From a checkpoint of a small transformer trained on Wikipedia.
Size: 16 layers, 6 heads of 64, vocabulary 2048.
Architecture: LayerNorm before each block, rotary positions, untied embeddings.
Training: 256M tokens, 4309 steps.
MLP neurons of a small language model. Each row is named by its layer, matrix (gate and up: input weights) and neuron, and shows model dimensions 16-111. Each number is 128 + 24 x the weight over its row's rms, rounded and kept within 0 to 255. Numbers have three digits each. A neuron's up and down rows have the sign that makes its largest values positive.
After each neuron's rows, "fires in" lists the words (lower case) most often at its 100 highest values on Wikipedia text that the model never trained on.

L2.gate252:137152127141082136106102124148128140151172137134143073150152120146130129124126120144154136081146092111123136111164129149164144155120140117142120123111131126122125132122152121139098121142137105181145104126106088140171120159127082140108107128111102111104145158096076159108135137145115162098
L2.up252:133112122121089146105062136140170146135157148112148093134157137100117154147129108135139133118140085132126145107129162147131151173161140121124191146095110111138155105120145092151129156142140125138120111150127079127161121112162103105080109125119127128113117139103099175127110161147096158108
fires in: "member", "members", "leaders", "leader", "president", "director"

L7.gate304:068123139094081118141081114136117121141110107144134131111182161128139092100144151124142123130150121133101183100117119096113141150100131122155130162173138108154154113127200164118109166133152135120124107122148156141110081123149101164112107149084115102093109133163129131185129110086111127123
L7.up304:116070120080114120185096120121124118175164119174137118109112129119163133105146164127124127144149098118129140099099122121131141103115111097098138122147100107119156094117139200123083125086145123110127150132109147129106096141147163127102139177113130122151151141146091144117140105106079090148
fires in: "as", "where", "with"

L4.gate173:110166125114120161184122112138096116141102144108156134128163107103123104121130099137187130116149093121107128125140136164126126145095140149143126092137182151122103111157158122129152111135119119166146145128162172129155091109114089161145144138098148108135050152095144101165146158136101152123
L4.up173:093138178135139147154085124141077173169135125116133100108161172133136134109142125132155141103120146166127125121105088147151115137134131144122092112086127137075138095130147116156123109122145157149097140130160177132100131154113135136120146080118136097131077116119125107178108115101133131153
fires in: "up", "between", "down", "back"

L4.gate261:118151150138165129131127131112107105117063121155125138151139117116138098174166170068123131104110151094089177139126158103110122133080095118153122154082153119154113163119130139135130123130092125142101172109144118127134107129162094125109078152112176136101150141092123132127129114095146123116
L4.up261:145143139130118137127078085099135089179131148148160139119129132061197165106083167163141158112104147109159125086088115183074153133130133130160117099111166150129154152130101107135107127109136183099118143135131125157117160150112143132106105112125125089129128129128085154139118142134083125122
fires in: "december", "february", "june", "november", "october", "may"

L2.gate155:115120128177110108120111144122123116117147137159110139124167104116130103120151188115158143147150127109130151129174116104124142125129092118145127086139141117128108128114139126119134145100120145130097141098131114153127137124113093185113124105099138158117096109101113106124164123145117151103
L2.up155:107101114125089113119173116113142143111136158123081119141163121112117125102126179132135142109162099144106112107168124089137131124105110135176160134201130109126133128151119138079149129102147131123129112114103110126137159101134110196140111108131121137114051167137123103147181140121106134143
fires in: "in"

L2.gate166:106155150137109145148095129158150134105145091138120162134148155160153134144152163136137132096125128144126122136122122138120133112157143127159112091146139089120125132122164167117098158128073112128157162074110079120118130148129090174141105126149124135115092142116115125141159129142095118089
L2.up166:097112109141122144149082081105099167150165127137116087130122155135145145126187116153114104118101120126126144107084137132153172124119154093170099127130119119114118120116150143132127122132107132089153141103107153120105142159114139120129132134135138112135133099122119144117131134107124146139
fires in: "its", "this", "after", "city", "though", "before"

L6.gate231:093125062168164149154103166155103119121153141145123138118153143153100113138134096136112109115167134157139127079144113131130116113139110110089104102140146100168114135107169093097119088118112152151150174127154171149114068172149124139146117159098117133125162156120110137118085140112153156147
L6.up231:143147167079085140141169117105156106097111118123119161148149111118126144098104122152120113102102130118121143144113135084172124126079112080183138162106131112116134155139134146115101129116108123115122121139139162134096118110113137147148120157150159149138143139112161118090119120161142112118
fires in: "1", "succeeded", "edition", "buried", "red", "located"

L6.gate270:102116130124116108120168149110157135083099136145150181077159155107167093146152130153120127119181115130127144154132110093136137132090125093139137125111100130153146088135156121092134104126083124136106099134098126100130105134121118125121108140080125102140106142105113125155148141145131100163
L6.up270:149155103158121127110086122137082144126107132100147103127136136105127104163095118151141126133146172145105139157114130139143081130128150135092144109106137141112098138117121118148133132138135136150110115060169097109150119123107124139132155131131128120077168129115124108106141083116114134107
fires in: "well", "such", "other", "following", "others"

L4.gate126:148128113104106130120085132134106054129111123121146111066136119132115170163127141143117141116135137160121167129076162127103142170148145129121074142159099165130108105162152103130131141142133117166144165181131117099111110157119119120100072139118113154079156120138133144137125129133173143147
L4.up126:190144146128119106154115158115138073081124115109129079153141103128074156139115089153118121124100114150122133127108106119081166125134114099127161143108107137090100130166096125138132160159156089088099145083111084132096117143119159113162119152143133159098154161132149153109167145115127155175
fires in: "the"

L2.gate36:123118110121128140129101094080097117076104113109132126105159116133131146139131115145157111052137106122112144106177104141110136137147160109074150094172181127125168106141188141144125097153106149166141151127116164164125145137119132162123122150100099141130123108146145148133165176152116130113
L2.up36:084105116167097157132094121097096129128119125093114102105160133106137110114142147161100148099159117140124077078141127159128142123137173122141149073143140112141157110128171110113147103129088131152127181132141128164108104168093150152112111125079109144142114109127138129104076186130132122140
fires in: "after", "before", "under", "against", "to"

L4.gate234:107098153127130128109163103179114128150107112168120090108177121138141143135111101108156135128129136116117129117155155123112141070140141146101123103169132129164161069099158115166152110111085154129142083152103106125113091124132168153136132126117139153149132140142141133163126141121092131130
L4.up234:122090076106122170157136121127153108135133136136162131133162145131143139130106126165153121151099113148138149110144157083165123103120140143118139129132132163151105122068162138188151164082150132149118144126139139081154146099186142166143104115143090147133138134117132151119117127052115082149
fires in: "but", "river", "patricia", "paul"

L12.gate300:145130099085130126133136121117114142128072154136151151119148125101135114140142164142122159133123138115116132095149106127135153109117145123124119130119160152126156173091137140109113144113092153142148148138110109078140128088137155147141120172081141082135128115147099109125101102153143141150
L12.up300:126084118104123101139098110122130128120084139135135181123096120102103140113119097103142132132204119131148135163114125122115133141081152090069106124135125109142119143104141112124091132135088148102147140112150170173125082118139133095151181108155138128131118070135110135107079123113131121164
fires in: "an", "ross", "code"

L6.gate97:124121113112108195123119085131102164126165142178118164164127127141142130164127175144110090129105082130106120120104175129120090127124143101150099144124131120109161108113109164157120147082130158226124081124148155118132086115124114148142121108120139154156139144124147143133075144088146124091
L6.up97:115097157120106148172098086141114097151154137130066140128141136118183114143118157130128148083127144123086126141140116119047159128109191148153095136132143153137132143111109131123153102141183134106152143114128142147133124139176098131163149099100124110159145144163130103133078136107104160111
fires in: "were", "when", "are"

L3.gate177:147157157111112146119121136114111092120137116151141092118109144133138097145122136071156087139123167117075153143140087097109122139076121087120122106098108151158106139082172096150127161153148132108146160123151106132125137158145108158112147153109120126106129123107097126130144136159101156096
L3.up177:123137146162128126130104111142155083115127127096143122121115145141106111157127139100142154138111115104138086114151119144106110129107096140148144103099162139168129133136141110144086131141127130106091195111141135138140119198136096098120107151133104108164099175104147134116152093156128103121
fires in: "january", "years", "may", "june"

L3.gate373:117138082108114108120108121119127134128129140149140107112133139159117124085137103161152114141118100108078124132138132101129121081130121141111137124107134130148114112113145137128142099141122141150117116155113148146149099117087139182102095133135096124119108149116089157158116161101138162172
L3.up373:127140158127165148104080111131148126159162160139161120171106145112137144061108129149107086140139099113135091123124124166096152150150128127114152134160149126129138075103131143173072109126137134140097112153130118157086126157121181133145114152121134136161124112087112126136113108125122114118
fires in: "french", "design", "general", "director", "designed", "american"

L3.gate26:142160155111105091130124118121117113124176143099106118121134131112103162152121131141143111161123110137107104117100133149116145102119147126108103151116105115162127125101176130113169150153091133171132122113136157169125113132150145159163143097113097166130126078158084177098177144146086161116
L3.up26:148138159119117134164128155126163095109176152091124141135176136114116126161127120147105122121123141129100101110133136133129123112159156103084098149186138128138116112112150090107143140114079117115130107145152115120150131146159131152159143075104125142144149093174109144122108120154100185115
fires in: "club", "building", "population", "professional", "area", "program"

L4.gate58:157151141129127131150101179162118131172151162075139097125166125122117158171150082135141107176096121129135129121147110125146117108153134105106145157116134103143141104126118155107120132110085126110137091096111119123148140127142128144111124140105114131129141103124137139108104138125122145072
L4.up58:148147135150098134180098138151118106176121144114127122136175123150100146123152115134150101146124135154094104132140133144132105095163144137100121135113102106117101081083131136152128134140040153143092119124138108131129120166133137146129106125099117148114111101159120111066105165122137150119
fires in: "film", "album", "club", "band", "films"

L4.gate139:093107111153134155150155108115114133123167106152145136107135147103130076128118114145139086089169131117139191122144114139167118145107123099152100095118132098121125105147121107091145099099098120148162134166098131139098145130157118167059161151097143125138084106094123132135112127117132128121
L4.up139:122110126118177130175097106159115127138142103138136165110155104129104111182106150125133127109153124097119135114166166104125081158145144106130134110134136109138127104146154159115125140162138132159147175123126085147131103152110092131094157126135119100150122120132096071133154127132092157093
fires in: "in"

L3.gate342:119124156144113113111103131138104119112150165128122109119107133166110113161143141151153108112108148148157152171089106133115089076123131120112115112133138120121158109126158117122179183145102125141110117129159132116140102175116131109145142122166115079174155106132148129155119113120142180148
L3.up342:098124182118123106134104108123160133121139130128116102114119098143084088154115106149154109145101143162183148182136104111115111120100160134149169103104149091142145140112111122144173130128120146144107153118114118099115123163109159097137133122139127113150123140127154170117132136137108125146
fires in: "left", "well", "such", "london", "small", "large"

L4.gate306:165120084140101099114114114133137078165132131098136139110137146105098179121100133173125146150135110147107108151104159156083113174142149162090149128117128159085132124139163155140110145151124116094140140134118165133105122133096115132138129110128127137124171146134131160120128143099135156128
L4.up306:152111104130114098112098142161147074119136137116123138117178131107103145104085140176147135127148113136075104121123123127111112163107168166121136115109143148142114131110124150150097131159117121104153151112098105092099116144113113115147141096154137134125166113128140162137138140098150145109
fires in: "the", "team", "year", "division", "years"

L2.gate282:119116077115144113119099070133157099127144162123135146079157122113113115134108143163178161114106091115100137122147101069137156173119128096148150105131112117130129122117161155110083191142126115156136128115080109163159102097121141131131146127108141139156104129113131144148162132096096121092
L2.up282:093126124130150075106104082126142125141134154119141149090135126123111111123110145145182168099116093101124114088140122100109170165146132082132158098127108107117154108125142135092077167145131118138105124101071119168168092115101168158117143142099140160157118132103132108141130099142117116095
fires in: "this", "each", "some", "another", "every", "sometimes"

L2.gate357:142092105145111090131143100115114103142172166099123124116139161108086132117077137178159108084117129111103111185126162116157094133118165138108141128132156103168128125131164119166143123167162159140145122110147097109087127136137087100088112157129130110123131167137115150122118112142114133137
L2.up357:149100110125146106127165103141135100127129130141130119151178130120144141117107140165095204132089130149104154142126125109126179146110121131079137120147123131139083050166134142147121121143130116133119163154103109131116114081143126129111161096132083179119112128094126134148096140102155141108
fires in: "at", "orchestra", "athens", "amendment", "orthodox"

L12.gate137:116105162163145128144133135109133098133117118106118111127136169120126142153122153113096127114108172136124133136125134095160136102187119102154098137133072067142111116138124062124132090168141155100106110103127135138138100135164107142130151091126127119112169098140105136159170103129087137103
L12.up137:146153119124115120146098163085137128129089126110100114133111107137113078147152140088135120103151159131106202150116119139115112113188125104146113120129081096146095120124143173116144120170080130131123161073145086152098180147156125160095137125154132100104135084139140158086144108101154130168
fires in: "to", "should", "marriage", "could", "knew"

L2.gate63:110118121116138084126106128075149122105138158108138119129115092174121141121132099119142164119169194143167122132131139103150092119119134138199184110112140101125135133104109131113109175108131167137140107119113138097092079126119158135156167089090118131129142110115103117176147144175133157137
L2.up63:124122138126108100144117134091138066111146128144146104131138190185107099157166135132161152140105147136140131120115130151140091137134130139162160133128141128158136136141186087084097149154078091149113129093117095114165116143147138070154142120109158146104131136117148143129144129140124142067
fires in: "just", "over", "well", "large", "high", "justice"

L3.gate186:107097112104109094113136103117149111126127152165149144169154140097131082149145142149198120137141151136153174119124111091113160127144159124172122081188170104113116098156148145086093125125138119108144123132092131102162102139132133146110128157100134149108115124116098111122164104137113167093
L3.up186:107117112121137091129115109119155146166129148170094128193129164102117086118131136166164163145153164129132163083131100112119144170134153147166120116178140105106115137116102137104087122156139104117153111111058123108136087118158148109122140151100094156126101071118115121143146098118152144120
fires in: "an", "any", "animation"

L3.gate366:124135157139077139131157134113139167109101114155106127113097146133129088132134136112203132122165167108114148149144106122107117131129141112186169121146099116125138172131100149084109110125153142138086138113094100163136156163117116125117134125138128129189134131125114138143128099153073117123
L3.up366:143090139127137122104170123080130131146128108149095124098124117112131165118108123119129130127182114095116135118119153147123115146095174115117180118143055172135143091136140081142135128106145092129160103107119073125130119094123116173145170117118118094081185142105162106156157133150144109176
fires in: "it", "on"

L13.gate69:154179095115130125112122096094141124133148133134094138096115149149103143125133112140147151095123091137153135154120132199135121161119169118113151135126123146121143139127132078137112130092141114169128139140125104110067105156110128138133104154159058114126115101134124125128116129141088124137
L13.up69:102113102117105157100130105122119107136134140160106141111153137053079148097129122148139101147108096139085154132069130155086132143169147085129135141110161148147103138122120157116126116116157090102129187114166124136127133134124110130144132169107153155129166100150156158159137088095153113108
fires in: "to", "across", "with", "candidate", "against"

L3.gate235:133151116123137114127119148137142170111124118157151139156122150120093160082086123086130153120109117108121118169133134133076116139080108098165122111103126129140125138118148149126156118119171126150104140153140116100153078086130115104093109149088129090166166131128126144107086160137114103131
L3.up235:177145135153128139108079104124151125149110145154173113115105122077138137135077159112140119112118104105090142104127123143126118110082104097122145129107122140174114124072141124156135114079107163142142077133148121097164096127090112116105106104115161130163138146155107134153103136148120155110
fires in: "january", "november", "december", "october", "july", "february"

L4.gate5:113136122097164105111113121111089110126127153145160118133197181114129123114127141099118121095147138141103132122103103140139123120098141128118080093109132120143142115141168136075123142143145145162138086132102137114159098153141078158111117139101118130114127124090123137166129125118117104120
L4.up5:142158104101157120106170121098076153126127147156155137124125132123154131135158099145118175137118078132085094082095105158146138120117147154079159096121118128123158136160099131122106103115158144129132094116121112134149101153143147127146107087113117136124136124100107138112131141106082065153
fires in: "both", "record", "all", "recording", "each", "recorded"

L2.gate179:138137078118083119126150078157111122113154164121113174114132119111123155084123112136151080122138068105107157151091100071106127131107144129119116177125118142116129103141175113131129115158083106114146114150135111128101089135107126161122147131092121132133123115109128157110128143100115190108
L2.up179:160136099147092144115146083126135142130153149123139190137112134129110165067121113118148061106116069101101117138093116084116121134112157149112120177128125159114137104137119131145179131150106083142112120147136096152126082171069125119150127139104138138152129086112150144110114147119138175114
fires in: "music", "design", "construction", "designed", "development"

L12.gate218:117140057120150115110135169140132111149114183130161168121172133104096124108133143150116173080148129126105144105148097137151145160107147094123186092186151115152090125127137120095120136149128124146126112141095138103150131089159124135153121085124141130142092116136131134123144138100165141084
L12.up218:130143137118138117126110132162106104133101115109157157146133119149123145169193146161128139154146146161134175066130114155132103138107137105093133124142083139149129103134085093130118101139146088177133088156072148099172129107145129119141087147126139160158100168135152104113143110074129132063
fires in: "one", "each", "this", "some", "any", "common"

L3.gate255:123172129131146137080111148115160123146130100102104183121160146134159093137140136068114160131120187122115165107136140124101107158141152121120121130107117169184147155154125140087141152093139146106148130164147102150130133124139036132116100110130112082114154096112104108140113118115158127116
L3.up255:124175137155136130078095138105164127135129102108114158124124129122146107121142135066099141144125164113108177102143141122066103189113140138118126120097122160170171115125115142087129144091126129105139121153146107162127154160116082145115102132149125068133148114146110080121095135100169120123
fires in: "march", "november", "july", "18", "june"

L6.gate254:110154116126132129158086118119106130081126121145142104098133183154138182094127110150113095096159126137116135128129113164161111107134140121134180090153144137134129131133155140136079116161092185144139109142112146157125107132078104099133115166118106092130136122088179120139120129105145129150
L6.up254:136078143133131143167082107103110140126131110138157127121160115122135161078132124150132149128152142154099112141081165162146169118157121139124140083090122150140103141154177133098164099118104136150121160146106148169108101098145136174123116175115099114146149060126114131121115093141120109117
fires in: "with", "under", "within"

L2.gate344:109160096123138090155079113158101061114150135143167124095164141148096143123118096128100140143124141152084150142107152134113093136102117142109129107088111099165111113112138147116130151134116144135155123151135118102099128094124161129116116134173097139121162144166116151170143192126136122139
L2.up344:115176087139168094108126094145100081115168144099150089079132147123112152138101090140105140167139139141083166138079135143135113184115116127144161111115091135186087129137139150122154141134129155164163139136109122105091137100147131105115138113178114136131131122141151156146132151120167127152
fires in: "the", "small", "large", "grand", "great", "smaller"

L6.gate298:116087105130155114124103111106104143140160131158183160156153130107151147110100146181142142146110130122098153115135147137115116151099156134129116138100128103109145122175141141184134123102147145139127148105103106110063162156145105141130135145134113094124112114147133131122071169106113111129
L6.up298:096111115162163156120086073131111151159192132153146158135150118150135131113115133146124137127117115109087153140124146158143125100138128157119117125065140134133123125147131137169132111126139173172138160117148135102111090155127117139122067145083123146117087102121174096137101133121114138151
fires in: "at", "attended"

L4.gate275:126134135148149139153084121153169160108135120135101120121215142108163134137136150114146158115117137133122129141137078131098118126118067133145144126173132125155142161149150133107098091141100123125107137158170122173113110106098049116114099101111112133120142098148077136180132140133142109129
L4.up275:123173146118115098106149115107087081118124127107151140128123098113119101126062140105152116090128166087144145112170171089115138143130163101159128122109132135112144142107127106163159145082159124121089084146143086142138166135155116177124149152157127086146122149127129170116120135136102141113
fires in: "august", "march", "september", "february", "october", "june"

L9.gate280:059106125132149101116139094146113100113134113137164147102130126111112124136123138121159094107142126115152155120138148138122140136123111102115147108116197103158115143128103085123111112093127106146146129180085132152138103155116126125150130111095114119135131141136169172169130125112150124131
L9.up280:128161167148110134128130123106177143126136156147101111143125179130149159179110135121084136125120156119119129107138137113138105091128092127128114111126161107109119129149156110109186130117131142116113124119129083152101141092152161114105145159142071150095106092118135102086119159111110116118
fires in: "in"

L3.gate234:056141103123121142130097091160099136134164140158134150103116135189126117140121083166125141117156116155113116164079136155160150173139130172123116129098175130131120155099147162106107120116146110158130131098152188127101100139152125148149148119165129122108097136118126131135150127150115130115
L3.up234:140099103128115151159103076132074154144165146150137128115131141097108119133128097114133135133174167128073137110103106184121125147114135119130145123141127146131102126151124122118123155178156109162148144155131151159081174120128102200136141132164145119124079116114107137137115166118158136140
fires in: "left", "up", "run"

L2.gate164:130144111117129138124137126166114138106151117129150094157155151107094135125133116130132109122149109125101149103102083155133139101171146119133080126148094153136112103123134132139106172124148147172170109109122127129137139106094115140119118116111118109122166111086096154142113150120133099132
L2.up164:144166114113133144107122118098091127104104139112139105157133126095095153121129072122148130138118110171113144099144109129143134140156168106108078147116093137115133054133131134139112154109165150171144106112125107139141147061118154151131144093083119116121134112110124147099138179102109109135
fires in: "record", "recording", "eventually", "records", "recorded"

L2.gate37:114148128103133127142143099150119135087130090124110151126105144130142129134160135156148139121178142181101132133093135103100137108158130092118126145124146164143149131108143150118142136129078138127094116104094145113130128142096137133100162132118134124148136149096102135107161125109078132113
L2.up37:121133138092129132149188093121146112133107102138150158140113119129133144152139126143131164126145122156114157141095126112112125090137133090154122119123135157125143143127127164090141113135083117113158125102101118073143115150080140151137168171145128118136124125111127141109132095113108124137
fires in: "which", "but", "this"

L3.gate226:129124110161143135110155106166131142095110098161130170110169136147119108167143133108170093107124117106129164063121113151100164175121125107147089136132147105174090110128131124140127149125114070148125134155141090112160166148117070126065113139101134143163122135120062148130152178138133148117
L3.up226:148149122131162120130081109112110141084153129090155105095119133131122132118097115101124158150094165124096132117171127103099117156156122096139117173093120128139137125133168111145106136125106131135108111124143133132116132169142092138096157130136131101168162148122104169063153175135122117080
fires in: "january", "april", "october", "february", "november", "december"

L4.gate36:127135123120158082143129128158123126089092120143118126144190113116115164132144161111159165118108144128118113152112120135131140127108160109122094134150108167128071147120162124117112128127137157160118164115122114126127150115074113139148137153092070143115096120093140103181142155138153129112
L4.up36:125179166130192087146176160139148133107150128124132167149151104089112145096159112126147160129089127151098127161105100140151172125116188079136064166114111160105100126121114151154111102132167126120122157107150068126101174115103132139127111098095109115140111119123136131148135161129134128118
fires in: "record", "case", "recording", "recorded", "cases"

L2.gate43:164138120154095104089106147122160121126119119160114097134184139161203117123120158082142153105104172082117119096178141139076129141062097152150135080165140120161148140113166100137145155115114159121119120111099120107146092134152133093105110174106144128116117142126098116139144129157124113085
L2.up43:163096115141112065080113132103121136134119117139079102122121141126172113134131153105147184100115156079100099116148114131089104131093112140166138086104093142132129117114157056141153146123133139107078113135106107129126125143170160108108101152128149141108161103150101137107118147142163113093
fires in: "december", "january", "may", "mayflower"

L4.gate213:124138111093117115096115153134120100124194109150137105066144118107154157097131148102102114117110127117091129135108134155121116141137133091125124136173114108146147141126148133098139102153127097121141109111134133149156102157100132186117094103114130135089105141113150138149163132170147152121
L4.up213:140135120106148123094141183104109125116163124123156064086117103117158147092107142095096124127109110142089121139099141134138133135132110109124139144145098110123142119129138137090133126151108121110157108134119128172153110155112166188138100100113119139082093094137139157123153125196138138107
fires in: "national", "political", "professional", "international", "local"

L4.gate172:101127125104159125142102118162084146152143147157139096137147111151140121136148132128162124131173144116148131113100151107164115125148157129072138131126117173164117087144114181152116111169133087117103092121137158109185133136122129128145117087153101132102103149105126090167117157151118092108
L4.up172:105110093119150125123147172125111121102143129155136112112133126108153129109187138125116106171121109120118122146128060129136127153126139131152094109135101135140101131122124114153157160178120133108165161113149145113105078082127161168071148093116111131112110113090114133152112099112122094163
fires in: "set", "100", "recording", "record", "new", "records"

L4.gate161:083093126129133135156141127131132102134143155153111096083120151124103124145114081152131093133124112161150145143198132125098146111081166177105104109125174099138109086152111140133091128135100115156149114130142123151134135137086121138092123135138155137115142150189124141153103131160148157060
L4.up161:104149121128122136115141126108113124139149139169120148097117148093080126143108116090117119089108158097107148091123132125113127129099149124190124152133138131036099153137141125100127129141132127179125121145110110154098154112121106135109120133147145090097151147161148153159127139125166154100
fires in: "back", "north", "opened", "out", "background", "late"

L12.gate175:162153123108066136158106129097145066097105132119110086115106124128119132146134114114103149132122151123099150130120149125111108159134172142130117155121129097125135136166128093142118134159132143122113140124094116148136131121176131140161138105105118156097170095148123116164127137123078088144
L12.up175:084137127103146141147103136122145104099088111101083119100160106120154102145127147124094160123128158152124120123133155117103078175185098123156096169149125120074143148143116095125102111202148149173106136122089149141082129131120134152112121125129138138124145130138112116169160152133133150127
fires in: "to"

L3.gate87:150150160126128157130164121123150135103125113110135118157138090137123133180145116140148117128116161122088119110152134100147178127117123140143099124111167108082139131120128182140094117103119112088106146092171156170191133187113128157154143122117134106087099124111104104104140137117102135108
L3.up87:108149112131140102143110124115132107145097138108140078151103130133136124136105101134139121122138158137100119129109154140144176076113136111140132135119124130125103155117126150132103139164087122085138121102126143120130107174093162104120142087125136072075182129139144167117144127129137157171
fires in: "album", "station", "museum", "band", "species", "river"

L4.gate219:116117100119146139129166090130100102124148130147156121150153126083114103173112168127140114095118107129131144122100149172095140146132130097137107111114173094102083097122140117117111125110099095143142165148125140171127135123091129144124138113082120084137101145107142107162179103125101119102
L4.up219:103127129129161145149169076154095128148150106156139091133142136088120113158103169103145114070120122120147152118099124175071124139128125077152114114116143101098110105148110142145119105112111120137165145117114148160140116162089126133117150095110108098134101151128138102157162113108099123131
fires in: "in"

L13.gate152:137141141189134131120153125153097113133134119109169174128137159106104137112101103138150200130104107093114144124139125097098082103072121152152109102136169107122122097130125127132146138089123099106170142105128103074122096116145130137164124116124094131111145134080087147107123188104139089096
L13.up152:084106133139135147053158111097124110096122113083141117146100124154103127122198153094134111127119118089090153083162130121116112132106116111173129135118137083158123162144138142114161135111161109137144125136163131170148108125106114148114125092135088125155106133097157116151125144151115139095
fires in: "in"

L4.gate305:117154120145136095136152095145103100071108119135082147133163118117126111167137162104190093127138142106149117127144113132154132078121114150136115075133121063145104104167123143102153123161135085142149155118118109119156149093136081160147125121075115127133055151110138114173153136110099122118
L4.up305:126107166112139148099138159148149156117142144146125094136133167119119108090132154126117089129140100169081171121140084093138121135110089108138123163104126129068124148125173121128117141111113121112113134102103125108110107117090113127149113145134147126157107143154111186119114189137108160092
fires in: "in", "on", "close", "opened", "open", "release"

L6.gate286:105111150095151108149132130128113095092113158149128141165143150127123118109150181115144124110184122119141166139122097133123141107103146080145131105152109103085145122094108139132147189117122176090152129095111118130095140109133135135105115112139157147129119170170158099143153154145121120095
L6.up286:126111135095108202112133111121126135125142141129151122154096122134155126161135149097087092125136127092108136134110178148106110101087168077146112142154133161082131117105123137115131174136109173116128134107188147138138113135144152120129115105122147107167145131116176095143099155157137152131
fires in: "after", "following", "announced", "before"

L2.gate237:142147141142103104153142077136089127123091132117117148128102155141159136135165174165139131093110156182111119151123147131132094143117149156144103124124146132086153118134143172119182145144101134174116130149131151102131113083114142135135157159120111121135177141098148137131134127126105165118
L2.up237:145093104147085133142120065127055117154169125113130131111128135146116147165166146163124138124115123179154121118121134120156134116114151151105119155123138166145138108107158148123149136133104169136137107110144128073092158125121153164156151120149131120138182119142129122112114140099088173113
fires in: "which", "where"

L2.gate274:138116127111112148101095143115123093121119098105159123125142094137125147124082092134102077101130102116078135124139152155132089162161173095086133116140127102159115102105159143156141089117152127109104155132135118126118102165115177170121121121129141178146153120123129135143097130170143102131
L2.up274:145141105176095155117108138122171115160111090098097133126133085121130138127125108137097125107136115138087104125122149135160107140152216088134163096138169134166152109116100111161143135097111149159123172159153082132145145132090124166102130152150100142162160140110172118181137123135139106139
fires in: "league", "cup", "party", "championships", "2000"

L4.gate381:115161148117161120115107117128106116133109147149143082121147151115113156112130136130159123101143082154124141142128097133123126123132127121103077118189113083126117104135110128128136110112124178122131100097108150100125117128163136180129149130122134113091143171132144081162169126138130107131
L4.up381:147170112140144096100109101152107162153142126101169145132109129106122174079100096116139137132111108175111075106172131121116092092158140133106152149150120110133107112077102137153142134136119152139154073107137115092078099113152158122156157100139128154127131084138117124097101132107159165132
fires in: "film", "records", "art", "arts", "films", "appeared"

L2.gate331:118122125136108096131127142127134152066115122109111168124126108126154124165141139111123167129150142093147139116129099120147162141067109119171140143115091119130121159148148131134130160123130092117136141114097122116170124125120074134112097123085163128102139141120127108122187104171113110124
L2.up331:137145113129118136109106155129161108122139066123092119142154158172145122131137074126148142113145162074092160133117142113122139119118127080153161139092122150131143187152134170134123129085151126117122116143128127105130102156114111116114173134103108095136153179132111149143115136118102106124
fires in: "may", "november", "july", "june", "september", "april"

L4.gate127:050129128100108144070118127140110106133105155148109118125157132156136108123135097144148164174142129140160126112099098140113148139159080124093080082101133124134117151101143128135130124186109164153125124130113158141074123130140088163146114166119125089133059106100142088094123146138083097090
L4.up127:120140151129125136093129104122115119124117124145124104143149119127142142126153085135172146143124119174132103162134122092097162120169080133097151083089138116163098161108146138120148133142129090184139129108128130127106136163093111155158136151115133091133116128127159139094129099126129127080
fires in: "same", "took", "run", "takes", "hold"